MLP neurons of a small language model. Each row is named by its layer, matrix (down: output weights) and neuron, and shows model dimensions 128-255. Each number is 500 + 50 x the weight over its row's rms, rounded and kept within 0 to 999. Numbers have three digits each. A neuron's up and down rows have the sign that makes its largest values positive.
Before each neuron's rows, "fires before" lists the tokens most often just after its 100 highest values on Wikipedia text that the model never trained on. A number after a token or word is its count.

fires before: "\n" 62, "\n\n" 29
L3.down409:427477468459597507518470579498485460472449510513468514500477465465475584406527468517424513541473461520525594456467512505465546467561517503541539498475531548515567399488503497534468540499566515503453503446524470498461541545518460536445421398632418514226452462489485457456453409358516520528530434537624511537508556453545423598538548489507488552490575507474430520552488534508457559445412

fires before: "0 " 61, "1 " 10, "2 " 6, "1" 4
L4.down202:505566578453506565445453562482524545450568414497522524464415568501481581531450572411450490519538386611495554516582605512485498494448450501503477494405537474511472584464466481481626536470449485500433556623481384536509440539487425530495475469531521462624481483468631546533605490489481431467451488469493417505541479522539457504498505482529456555548443595439542530527522445477461530520597

fires before: ", " 25, "'" 11, ". " 11, "on " 7, "\n" 5
L8.down629:569473417506541401543509496544639514538483477526430491491598457497447576504495521481449538479506542596522450568446570527579501449534440445551536450469481530468543478467554550408421426365508462473602606521531583408502460524446534438478559515511542472534514504527556512439507492544388418489463455477530509555552444555511485502503577453502533520515518438560519457554506503567554621482578

fires before: "\n" 70, "\n\n" 25
L6.down93:581494445518431497535534575554493448519498512576481454490510498426525488399516520522413475521464484517579295698518450462557462431464525544510521461515459550536516505494476594463462463490485444541448601507571434442525466483475491478503593468476552511487539450479508419415521462572514540457506470485493513542481452543436513493438538469557504566474505495587465443442500393553482443479445

fires before: "| " 61, "|" 8, ", " 4
L3.down623:495523481534444522584556549561425517477522555454478470484537557426576450578411475500487459499488594503478490469586534476533559533589480446500516586548543567538488397476478527575468453466472570501473402511451406527491478504543522562478499403455532456519453578455552403522444470436546554505475515399468579523518631488517652519537467489485494503466561521502569519585474463451528492526458

fires before: "of " 17, "between " 9, "with " 8, "in " 7, "iz" 6, "that " 4
L9.down638:469502544558420498515477554537593567515518448528477578468517410600488500549476519437507482461499533546541531529580569446480557488541507513598413520414584590577450475558537561508516412574401642477505557428502509539563514506539529476584568520488426496513607487494514457480447504491502495582475554556505557518488538592456573547490569466497432466481470484522634477527495480445407479533602

fires before: "the " 39, "of " 9, "its " 5
L6.down701:630519559540523534579582511520531493447498427530506344527554436610451455490546420530470495474574514527413425591426532469497466484520566534562518453542473474449487513522460563452513660634451452484482458521488492471455501427493488467491570471567508508385414443493446464526537449371520616528535522464522426467519580476549337543475431558494460484460482522494411492538598411579558490462507

fires before: "===" 25, "==" 23, " " 11
L6.down359:533450494522493440494503479422455500508505486518494453513517584507434579541527506599501562462486577621409527449541504611467471459484530515407536527490557461500510463505559562472504554549476442451460471522569515618514451516480555448493508537465557510417495472509493510459456526423516631413519440561449542510515584543528514539530529504450583512482603420456443516493513481475482562589475

fires before: ", " 65, "–" 17, "', " 4
L8.down634:545619500531432485604440569518462506489533596412600479485488449490502439455529405583511485464603553567548459452642516498556495437545468515436548507446532525520535467518437479456429476626510514530442417430532470355559480460525436527539498441515595538441505506504538508535492553489499565503577388498515508524534477497488546412491466565439479489507488668508453443484514461423393575536527

fires before: "| " 20, "as " 9, "(" 7, "and " 6, "is " 5, "R" 4
L4.down494:446453508526504460530481484453488476520518517438528467381502456485454502517525551575553529514469545508461572478521415469473532512396463388427471525605500539570532525475383507438585592450436484581526516497543476606403491515507513508499614559428504483580474515423484448518552529513484515517483392535462510454454523461518440525541431478459458440568585521549466561441499507534539520543524

fires before: "and " 16, "in " 16, "to " 8, "of " 7, "or " 4, "| " 4
L8.down306:448480500549576481484451538492463550483448542496459531447502516467469461470473448523480459414434373522413552556550534477409568480516461539519444518423542698465523448601546564484536561508424559445401547516495534416514562493488432575429477538534533532541516459449529528542515484498486570512527525523514533516410479447494500476555416522466470412579429440448474538494427536430573620517460

fires before: "\n" 71, "\n\n" 29
L9.down113:516598505524579539504561466429518454523552502498544506554507604495592505587502530512496446480517433516443653459500493545480548528499492457486561541430464412532456456384522511486504462639509607466468538495423431446523575410469441556527495493516459434337555506518514644475549513492563484474524577461515524522652458510481431518477538493487558510464420508541470457500445505589510476552479

fires before: ", " 23, ". " 14, "out " 7, "." 6, "s" 6
L7.down567:475432560528510435478513517440469412483483542540505520463536494468467475454537510486556468487447462538465470522517478509516437499473576505531536507560554547489501437511468529552413494460504560522488409431476511374588435442600486361576500494588491534406514483446502613540497528549506417442497481421402483532512490549537474595504462554574540500476470504510524554533548475495418461554475

fires before: "with " 57, "and " 5, "the " 5, "between " 5, "to " 4
L9.down306:510515478467501505500464518505539463587510412623491493572481521562453496481523427532440489414516442492547510530519550533514497430411477422534480606501430485509395440509511622647500398487447506389512491486505431424469481435562491477540468490474469549497487567515601530414423499409525430481466531439493517483593510461569477496486541504508473460461417499558511422460524457484428465564457

fires before: "\n" 65, "\n\n" 35
L13.down22:530482421483581583499476550554538502539550505552496507491504498547501489484595559484541510461480467419505620477534521522576505448488512502472442462495481483596473486443512529462512529578440543474499528566505428493487490512492482492525527431503499615877485514431491510552461478516527451554503515510540519413474488577600492506527472539519428478473450510571607609487521544529497421498572

fires before: "\n" 59, "\n\n" 28
L3.down574:606564490499533490495527444493551461432447530491523487459541470528500589462480497412502506500522530428466383469594489447476587510473463445404471419562584538502500583508492540532506425539466620455492425485514430434569480541573482492413516478556579513363565487559449508410527531453523579474463462438443526488537587482417496511466560461498524497504478518431369525606551452600465489556478

fires before: "| " 52, "& " 4, "|" 4
L2.down515:516579620578543404541524450497475509526515524532533588524550536553479586469415534486518486441523503490519493469504520356443543467422476461408443476601532544530456607474476515454523571499418481492544527495432459634446506533519490483463474502508511549483454439490525485433540507569484462495536548476503476503507527493434531486526487498446485477498468508524497458478490496494492577560451

fires before: "ly " 18, ", " 14, ". " 13, "." 9
L12.down335:482552421612612442561487524395498654517560487483434472556490455461472543508447537535555491479477498566465458437497468539455473509408461457507511573482368466388477486540466514476509443544490447568513503523460537459453551432418405472525441493436538505427400511563440539534448517509500403437494517536516430546496488517589429496482624523533513537438455445465557532500498532480547484426522

fires before: "| " 74, "ation " 7, "|" 6
L8.down588:479542521462500537433463421450481494504395502483499520503513448478481487535571592460517425471544486542534566511516473510518545499436461479498554453557560437540460485493478494544522450569415581406525421566442424473432597459539517507547490478562537493396555361579430522432436463423466446562484519423517572421542466565522469547579543437449503492467513516487430481551491457524543469497559

fires before: "\n\n" 43, ", " 14, "| " 9, ". " 5, "." 4, "==" 4
L8.down558:472474492522562453449549490433514480399489505455494523455556531525442472490526514514547546426549466578436601466579545557509516552420579529414436384549563528473527481508473539478453476539656541496465546504466440498528509498472514387526388430497558448507478514474499528520531461561475456551407493468524475503412447550524440520487598503469446466523411541507476552430466545553473488497587

fires before: ", " 42, "." 12, ". " 10, "e " 6, "\n" 6
L4.down555:490456490529517522466524541564524532452473531529455413436498564514611525453472578458452475479472534632481467568516488497583507543463515500564584530494505543503486508537410544449484566590552533444457406522491433451525464493459509554524496481556490493416574495481489460515529535501506429570357525540571547544480466558526525552469511539465510432524553532487586448502495500550507483535452

fires before: ", " 26, ". " 15, "." 5, "y" 4, "==" 4
L7.down411:602518557494501540616536575522557596478409534543509401505532543398490494537467494465583497464574463472452582435505586453470587525512565469530495460540523469497427386563430510545458491536574621584580484586438542568497579462636535470515518372426498521430417470464514438515540501491553449506501492509507494537498517509507485477535422502477439446474509469572514560446449555540611587503512

fires before: "\n" 41, "\n\n" 20, ", " 5
L3.down437:447481410494471479520457435507594448441567455464490553571517482452446506583482454515427517553487377531546597618428548461580562530439496552572492579507510437436549456425518500526524494425527472555532594484451589596520518536589545404505560543612561519509539476497455492457514517482462465467511536544476502379523515435483511442546575435550469476482465577500547518440336489540451494426496

fires before: "of " 67
L6.down224:512532607491509540500526520536536475487510546436567457417482458494578416518576549540466535482508497573402468442501509549504494438519553549595453471341492448422586540583511581575427459456436485561457525481488521532428476483466429511517479505515469598576477405481496423489508529434600477526481519478436428527524548513472516562540428500477507553499513538512559486519473510408443484429516

fires before: ", " 49, ". " 18, "\n" 11, "." 7, "'" 4
L13.down38:494556462518534488520545533413497470545438476504455489541453547491503539516502457486510559528510507553487471479579555481543575516467521492519492498394523467508461491478416518488566511449438491444568431472458485218538446474441496405553526467486542449217516504534450510530474594519437440491453534399473427477557451526533452450509565513462548565413505451554550458470520502573490553573477

fires before: ", " 24, "==" 15, ". " 13, "by " 6, "." 5, "in " 4
L8.down365:542452488502569373557515507501540447403493479458574424514522557620453528500491510506516594406509456423475381473457538446434541556558474479522468489452488485533507487471574540450473434480503472410556515547435476402598485515502524453573511533562451509463504419476477453486512560529488526480542556479368552521530513577484491578547438527439445492506562599583453520447534501397511587592572

fires before: ", " 20, ". " 18, ": " 10, "." 6
L4.down144:551414513565521540456475477478434465442565414481529548493522515515401415516419570502478566563500516454559536454575476539394482572471478510550505582434525477516495487509515564359548557519550463544494426506450540500486512554477477534572536499557553503472519551436544544479472479493487479479550496462426416483622537568664569517482465487532574569510551432580515510530440516504488499501481

fires before: "(" 18, "is " 17, "| " 10, "was " 9, "and " 6, "in " 4
L4.down638:438537518542478476488491540515458566461494518461486528429412444504570391449488566551519505526480516585465560536538562486527528548490499545455413459445542539507519445576480565482493475430482459534458549542541487410514491386552583566420485375488562527504521432496528487550444590454544517503455555522501487418406501531525493558537463537423505513464447492411540468391475523479434416524502

fires before: " " 33, "|" 17, "| " 12
L4.down42:558446533477500523453501482542488475444498524513503527449572477461563555517431476474432455444541506454609526559485541495479492471328468571464546526543520409524414526485489538468538527615522614491564448486458504439429456518534586475477568525505518465503431486493538548535502570453474485541514450452424402533469443518556431510561580506580557496403452489536527512583599504520542453454555

fires before: ", " 15, ". " 12, "'" 6, "." 6, "of " 6, "s " 5
L9.down610:611554493493540523570530431607553487485505612532584583463524557452449493530503556438521548501620504545486491542567403528444518523589623477415468451573547500512521556499474391556431485493479463579570431515495562529511493461504581490500498527433481593465533478500524518456535544558449468545412537451445438466455562583527440516613546530429490520478473576495569467435540434453597476416580

fires before: "| " 99
L4.down80:499517462494531517535585479562553470468403434576485476568485512573484613489419582503486486469579441541483438519450532461436633503490473505341442517503621555460465480602356447501436501580538567488528426515495446481430490476527503488469463403541468499308542531548513448433497494501551531503511414500555508485551475431517489543520438508443502469549454469524492531518415477553551462535457

fires before: "the " 14, "he " 12, "to " 11, "with " 7, "his " 5, "they " 5
L6.down533:575498410604528546565608524431470499529448573460506583543525555470519475599504500477506429468522559525464508573479390585537554486468415548511513474514471496529451542446440613496485581463552495425551432487511514540419455536510615445538464544538476539346490508446462535535458535482401572466426539564570473571522449475489509531553452537446500518546578538540472569498464487548454559503547

fires before: "s " 63, "t " 5
L7.down353:600536521517596532540566545446405471489477522494503501451420489489520534478494512503508377508519580517489415523435516489499443477515411477481492587448454493420481463465550527375516494465631459495472532485543407505413526499445448524536539517413504505556526506594525467474570436478511518519550601538563520455480595530572553536542571565611449495568502431497617512472549483585463499498400

fires before: "\n" 43, "\n\n" 22, "ital" 6, "el" 5
L12.down511:513523460475547463441512516460432567545490493481515501567436462498457512532523519463441496487483464485413515588483474553463466509442486568519541519536498447507436555516499506510497502536492534457484537498466497463547471482503505375526445528516499586978497450459608511436552458546531467532575487481456486527421479559507517513456469612446470443480495422503522475575541493516491433545522

fires before: "\n" 23, ", " 20, "\n\n" 11, ". " 8
L4.down390:466486485474528495485581491557487504462469498466398475439488580423540543466439576503492481572487402481497490567557479482488592461491504509560631489607520484592462523557481582497489460517476433477472469535443460452398455512429511442554549516461492556396487576512401451413537529610476482516547554543503438571552480405419555511450492527507486534503398465431472539452561446525603505599497

fires before: "| " 31, "- " 18, "of " 15, "the " 5
L8.down276:468509440493508515614478488581468571466578498512467347430520506520530556498499572516590601388570480531486453474423491503590536490454426544505548480550510499515430503459427549554458569472428497429516552458530499391483475461411441577534531348441451458381503619412488526538517519461523517476549486440535611515610535587500473415515497556559566508489406469485475545516406477423482517495491

fires before: "s " 36, "d " 7, "d" 5, "ey " 5
L2.down689:463483541502510427520552455491467482458432568453460613502489489496559486460536572428456469447498491557536527519387530456366507453605493488532427553495522510536527489520484533475514494474447466389604491540517376438508543564461687465569473541518452483613513487523392552548500565431469526408496495545548530483561562430526532483525424498518554582551510443447429551495548480519418504486487

fires before: "s " 92
L3.down323:492491532431518522487455560471514503456555492473606521494540418481529469491506555561489584478491464494521506536475433513375510415481462397479553487475620440542439395530583524542508559560533494547538512507480455500552506564422494512553464534485518456602443463526500519447469628567495522519482590499535430527428511499621465432533515473534518517440498507482397531487584518541477469500495

fires before: "a " 28, "the " 14, "well " 5, "G" 4
L2.down362:491482533434440535428458549484497466482518489520500535544489447600461510431547412457536489475536538440520488559425545486525544551474556523607389544500539521518495443516546428490490555520501513575634537484587558545508413562535514453504545404448473559525430524539426479514441432502570583488470462448523508500470520545495473472512469495485471515534468489462477543562569438468628496517560

fires before: ", " 27, ". " 14, "." 8, "s " 6, "man " 5, "\n" 5
L6.down335:432449562567536479528561428498570434430500559516553558431506515557503501404522470435505477493491483533451531567547487573536570535515589427568596512550636570476491462455497559474453544468486516515581417563496487511353442470497484551487513526495501623391528478373483549507490493488412576559492516384584496566588420539470523546507485529432433512397387531490562506520544459433498473552556

fires before: "s" 17, "s " 16, "–" 8, ", " 5, "ans " 5, "ad" 5
L3.down288:559453510608567535522557447512436425554557410602506461483458537461494472482450519464464558569489513534434540454547433468510568501583522473547431470444540559540465558570502433524434471514536336504434551488527462504457434462552492582590464523495464472630504520646480518580533488492487498471527564474435485441460533523517528474473488557600564511467567502469448438439576470476639501525500

fires before: "| " 49, "|" 9
L3.down664:457419619561514543567495418432510484402475492335477502481520452491498451516469479508540522518594515455497418528549480488529475486542503453508441429553527416408476566524461537458534457440436447498615547504476448426471470540489470514461432529512446536407591502501466445488492532444486552482531476586558453471489527607563583501431524503497402509427529476420444518494565502499603518481473

fires before: ". " 30, ", " 28, "." 16, "'" 9, "on " 5
L12.down358:523526489456503489511521515545576503546513577460508535493381465418458591554537493503487478426477424547428512434454446538507469529470526412508543501498491412483566475494479549553542518548508506553568541544451528428427466577543553378435462483503498443318477591508481487473490511472538508452533476474487537466456590437445511350427492576484534515439484513444462513469474525554535529500572

fires before: "| " 23, "to " 21, "ed " 6, "of " 5
L4.down111:454549518479429463502499455488476493456494434506470477509553479584508471513471474516496517683505486521533567399493543448540517503528457505463601460470498535556450413499481499424480533495468497516458473497520459523574335544532400543374447444520460539520482539483557608511492496573473490491569502514449509502502470428474589481457403473513524488577518559515558447487491561493486468567510

fires before: "\n" 58, "\n\n" 42
L3.down84:493471498561574470555419468458479434469609417566546499443409472539515522461553449518534505479592439502647561482477532518546524439409394471557475545528487493539460588467561577441570456477554492534513473430499591553422506495467495602461580524539529464416535506488448559547618527518418550465526529426549458411557501578485476447551577512537417404482583558469505488499492490515540537485559

fires before: ", " 33, ". " 22, "." 9, "-" 9, "| " 4
L9.down16:507529542467554469467554540415464389505595496608445522538485523481497482523497531499487556485531576524500409497552569481443483496496485490488576524497463509476510561536549588504429536427413463490509548494439438381537446535504440560565499487453481555424472385482571436431399504480354561525501521469484478466486420592468514405493438504590516472526531536541529465498368512496478497486609

fires before: "\n" 28, "and " 20, ", " 10, "who " 5
L4.down145:489474482585518488458516503458550442462527547494541553432586375422485436525344548441517437533592498462464507564404444589489473545456458486444537486572517507597494494511411487445496441554455452611491434550539493492499450458570448470537468538554404446512527490524531460624562528566498467661514469576510429564475530514461469420487610498462526461538432481592557467477486470455543479477517

fires before: "of " 34, "and " 11, "in " 6
L7.down699:419557545464480594582513568513464492487495564497467478502507526487518471420530451543513467447618430487562502542606537540479552481459461492546535512562514543542514497639519561513437416491430529429492593533473486429549570426559489473567575486619535480378628537396614476439463547522522492477450568475449536456583550455435513500531499467574542472563542432441487458473425363472508554605560

fires before: "s " 77, " " 5
L9.down175:425485549504497421454406438533575523476533455537500568524553551409518516420367550547499461478550515439473471480355480481498458546486492474517527553460466475515595390494437468508431460518424548462545384449528475423536445515516417424560564452435449505507546507475568530558444575539535535565447456485518402477423477473497447493501541516508506504431464539528423481518511526532519456438626

fires before: "of " 14, "in " 12, "and " 10, "as " 8, "on " 4, "to " 4
L9.down353:510496508548410635479548512516574524598518554572518543419427506517610520466488468452549465479576414449533520597500539547509478524464459489548432468464528541507448526415526586498541578474534479473489544570467492485506531469502460579473540530490474580433606501515541439429456539494566437574482567662509452528422529566573602548514460590500602497502496397543526483474427485508570485486467

fires before: "\n" 30, "| " 10, ": " 8, "(" 7, "==" 5
L7.down661:575488438541470501532478577420463517580575485573531531569525481483414460511371530528439436497459504459547496592428527435504512449529499504466528622463432445552491459547495561547509515640502391502592470585448404498558438491443426541486495478535511540497535477505499470505530584521520474472479485517471454520496436616459406447451512532582486566470525451494482420433494513540461438469567

fires before: ", " 25, ". " 21, "." 13, "self " 6
L8.down531:595525445502459518512573507495512450468591559476422505553513486616654503485569483554485555538550513558509567490415505601567518525406539547470544481467426478541535531558490492540521453512533580530477510522406442507482554461446479513485484567473608467439455520568481552508553446503492476504458493465559494544470437618457476495496523539442444527480423494448426484502485510598546512561553

fires before: "\n" 64, "\n\n" 36
L2.down444:497534452573469431523435473502418499487580535504505552502516460435458509548438521514455542474562457469555500536441506520511586441448476459511500551496478521440584479456422535490550392408549580461529510402464490417543513461496539543421486646576528482415537530524540515428504515518574517423529467598618568471520504472454573424513568503580483502515462455486471502519407417485541484565561

fires before: "| " 52, "|---|---|---|---|---|---|" 12, "|---|---|---|---|---|" 11, "|---|---|---|---|" 5, "|---|---|---|---" 4
L4.down290:482432517486492531516459461499450449445445524563493566369505525524590575549537474547474452511581429536558445506374544533434478470526502486460466471458456485438460540594421516474504529563479448564604458510460512388459430460560531590496502560483484461487463502486522494506488497420569624512553542481483528478550459517529426470540504547557413530484410492547414512478437533533491485528408

fires before: "by " 26, "of " 14, "in " 9, "to " 7
L7.down547:602566485508496498548454587554480560478412470584490458454472454522433555487543598480520548516506532467484466528393491466503531496598465498521492524487504478559419614541465537496542448498330513499510484488520448366515463656519476469536555503494455435463500474447466479544519461452529476478439460482528478586521470487462531429524560538469471502527512486555575449516455519540589564574428

fires before: "0 " 23, "(" 14, "2 " 6, "1 " 5, "0" 5, "Sw" 5
L3.down535:435606487399485557452530454418468500527530458525413520493406522581514538613445451422488541566443538557509536415481483519599494517638461556522498565535566480431484467394505397560543483519449489449571403561435474552572473535558438447526496598570470488546489497481463429487502539485543506505496474454551446522469467502519493520450479481521466517480570498477520495536491504524580473528507

fires before: "s " 76, ". " 4
L3.down227:595417540549596529487501427528489487497561500517500445539410494517462542462481415460378424390422577572504456573468579459528472534419482451548537480513537530493574549486603524428513507404428522522576509480492474498435488487394494581559503489558560495513594495526537445513507540471505572510529499417485484484445494537498562520429538533627546450499510435482496545496425448478464529554478

fires before: "the " 37, "a " 13, "to " 13
L6.down148:467479535568465579385450491503533422464569365534462425574582442527441444505479493448523447519567571453469461603485460465417408468485528450559446500429470471410539438544505462443515483508516626507528635486514529510469560558437519530509559527521489518531545421506527470439538634537468602484448484531479492505497539521569525463581496504537522533548477434530491512534556432383522509515573

fires before: "0 " 19, "| " 16, "Go" 16, "0" 11, "1" 6, "2" 4
L3.down693:536512480538490531566449465515539478483508510546528486552488483600424564454435500482539560425480499520531432513580568521489498498450564465444518549566455443552515576527521494591475552512444469452516560489611470574534455435478525511464525504567515472541524501466502396452511495509424576539539479458561502549534413547407540490445457550474539413483513455451509488544519561469433463454503

fires before: "the " 45, "le" 6
L8.down254:518483450573505475526453460398435466582444465475449535539493489496503591508482491510529516502468469477529513548484528454355452500390569545442545493432447484569547498534535513561443525494545547541489561495525443581474600534480505464430540500464585508564494505498498557466549556466526473427423440374460528512495481468575511484513416531447478544460489479533471499526469439489551605480484

fires before: "of " 54, "e " 5, "the " 4
L8.down206:488491497570492511559557596495526480505546478461568372537474497535495476412610524478510490486546462471498461499496514470525484443583560508502511530532522516504623467541530443514441615482564496503384583464533534585379430585509513462446518352517536530578537531434466478482639583463513470525463522442401449529540561545551496494434510621506481518518472497511515479472499445514491485532454

fires before: "that " 40, "the " 10, "in " 5, "his " 4, "s " 4
L8.down474:520423506423501564520540548442474500453575452475429469529484444516486539602487424433399503410513547509511420502508509526447522502531604501593494538443438518528516445512556493479515441515431580573450518434489499510525507577523509551547489517438506479475447499494522506488567575451521473473539570448466530503491571449433414428508504492535556492514475523453481460587439486493393502484582

fires before: "| " 51, "(" 4, "laun" 4, "- " 4
L6.down161:505513476504558485457542487531474563505510515512550545499558466603479523564528547599502579533598579504505497373489511550507551487440507507538451485482534511507570583529585518477580517617611522513510503529448574595469468486474486496467488494345559508433504548529496490549478489517571493500479516520479502508461528494462527558475513553501540499526500445500510613477420509431530318582532

fires before: "| " 26, ", " 18, "and " 7, ")" 6, ". " 6
L4.down62:542479452567577479447571494522474475563394475575526470479497504469507527481521461420489428450564508508428489508478494464508508612538425442496619489696510530575476545485454545527442484437540496421525568483455446465518421509503439443493461461491386449426566515531496454477585431563566421552443514532517486475443454536453470535517526470500544556451497547467507510515545448564576382491578

fires before: "| " 30, "- " 25, "ht " 5
L2.down159:451373465474500526496509501567518492476515423492526489532487453448539605556550539471535538482575545499527490462482486529483498487548440462589524447483467511595434563460489471483512458433451544440492518559471515629471583543509515594531538451471558529384593491499403516528559490450453498418492512477470474549523487452565516474476550427515465510529521518501460526575544455494542479470451

fires before: "s " 87, ", " 4
L4.down128:545486502536581497523387499540515473439661485483509460587442498506525481450495571497459465474301520515548558460464406473540512507557478465431454491438469449469557581533575485368532486510433533366526480555498447519503436588422466500563487565520539416552512498554453376501498433480475535498501514487522451470482536567570505565531527493487587412528524503468502522488511499499472532533513

fires before: "| " 46, "===" 10, "=" 4
L6.down528:521463505481614450421487601492511407557535566517520490515561510551567534508549534609560491500470641554480478480495437422449488511425536550517473464502481503386519553439450497443551458575506578494434572450532455614486412595474545499478558534466593554401451541587482470502483529506540510571506494541448479549462451477472491609491486533476593520466568444541461575482484457510559419497504

fires before: "- " 32, "| " 22, "===" 6, "The " 5
L7.down667:414499462515511473527523539505506475467461499514431578432497488536403497453509521501536485533553415504561467498467446579477521432392484453541484569482538534445568563457455573480524453521506480443428560466580510465469511527419448490467577501527549476449406501534575552565525452461456563399414464581491492463475574452458485539470429473482511496440550480424524461470388549465564502459503

fires before: "s " 50, "of " 5, "was " 4, "t " 4
L2.down352:564488483514586580359537467583492508559445547491561530512444510494395569574563611565564477502554556561514502555475514494453417473508544488484528445638476505508495559588413521559535520620481486541502491472428494556516429374448535507507480509488505508506427395475522464554454646462496508469495505532521467426591519526549493447366475399522496441552461513519525454480473461530581504504508

fires before: "\n\n" 63, "- " 15, "| " 10, "==" 4
L4.down250:478542593473552643466471590466541444534460523414544571550489533484538521566486587462439470443541545550465434561499442501455574501482329469510461541419500461588523486516434473521422427522552610549503461497506524443476423526458467597553528485420498372344509480480521518508523555493532558489504523588402496476494454522435491479493496502516621475522483536506493516508420412497560429584516

fires before: "- " 45, "On " 6, "===" 6, "| " 5, "==" 4, "He " 4
L9.down583:490455492525488503433597499503504526498500433435548538424538526483527456524525499516479473473428492567450271510576455475421457538476501546520516496517550532439563513476516504512445486473516534485490625570492500552488440584549458482486544529585491491299496513486467533535453579453497549444509398544464533508413537457514511465410440495428435581508521516476531515425582509545470482471456

fires before: "==" 22, ". " 15, "\n" 14, ", " 13, "." 8, "s" 5
L9.down409:454534575567454507548513480464499467556519469549577504440509462462531550472441575516462525492516387449474505507496440512527479484483446478566559402551488515414578397616468586542424529527541506436409506470456506419565412535498477362513488529647544437384448495508436517528444473519521505567574585507502534484461525557463455545458536470594425510432481495572456426478514460523458484519516

fires before: ". " 34, ", " 28, "." 13
L12.down569:504556530474534578513549501539515472392518475529484558555517463492583441412547492578508660480458560464447443442541593543565460542381437495547550540514444513497534432569558541545475434427456562518382624435488480603512481514417486510448457499411472503357557524537482533434426489451436497482475473502514519560450518589442525429491483462465489529495455448538525413446467562512468540547476

fires before: "\n" 63, "\n\n" 33, "- " 4
L4.down104:391530604495538504552511518495519381553488543432416502457542440492410516588439546469531537478440517523538483453547530600476512533477481494490528488448605536571483492520496553529558538510495548533539483544509433467429499565468442563493464553519441429319530515582442372488543428509506533471531430541543558532497478487400443469472549516494552519394524540575566609527552527500440579466503

fires before: ". " 45, "." 7
L12.down470:527569531534538488516510418488513484485470536497506586593505467461471542579541567526508545473487483495522545548480526553506417528493508454543515513505419516447540401581584598517473430567561520480433509454464497466567470519456518608410452455579462520385454538475449573529509448433574471410538483640596530448433465530470503462568505532485502364611479511446519517442527469497465427478479

fires before: "| " 49, "|" 22
L3.down423:377519517481448539499480500435523591470503474450441493475524461528496470547454578517498522521557482460516501495418469569516617481514470509542500588603565454579483527499484484441411457393575509465471576502454495493554500557504513535430381406453507514425479529485449441494394434564524574413538585519516525453515483551472528523496395546465465507551514525487505448575458533481528491546428

fires before: "to " 20, "of " 14, "be " 7, "been " 6, "for " 5
L7.down261:506434460459460582369403476514470514498548438479513489550432376451544521553527544416560441487553454394491448490485488528511587434450473533460426590423469476519451492564550409470545441515520518582408525510458508548398500475457513488460475527468468557599558527540460494464497517478578500545537487434467491436421589457472509479445476584519419585613519534569493486438481497469462456483530

fires before: ", " 38, ". " 12, "\n" 6, ": " 4
L6.down521:436438568411508503459608438557513410455435458468506518558490494597618585498445565575481531368428487505604497570523492471562459556631440556551571456489508512454482469497534466433424446495459562536530390496433467462507486464423387503541534518560463496318510546506547438574485502447416490507505497464555454504463558513469419518425619535455461516460481534455518455454423500577546523466494

fires before: "the " 35, "a " 18, "his " 5
L8.down448:504518527488495469520591509433521479568502533510470503478561448529451557444465422401557449547482426400561594578487556490504603521501447522474478397516514473458592462473495470479474478489551601455584422502458516500521568528487510517474513451442468653315585503434515466579532467556434546501487559558480520482528490489494551445484516501429482469539519501447441576498484513548442565502559

fires before: "\n\n" 19, "\n" 19, "R" 8, "es " 4
L2.down684:490452419496373472530503462515515516474508555561561483523458469477522499513481400406505558444510491489460577457363499561530566496445518496386477440517589524516564516496474563461546435512521503527528510429425507560500516495430503477462535467555588425442487573532524512517459408479480466501520477492605511518541558523555462496491554525475468472521499499580543525524492527507462560505516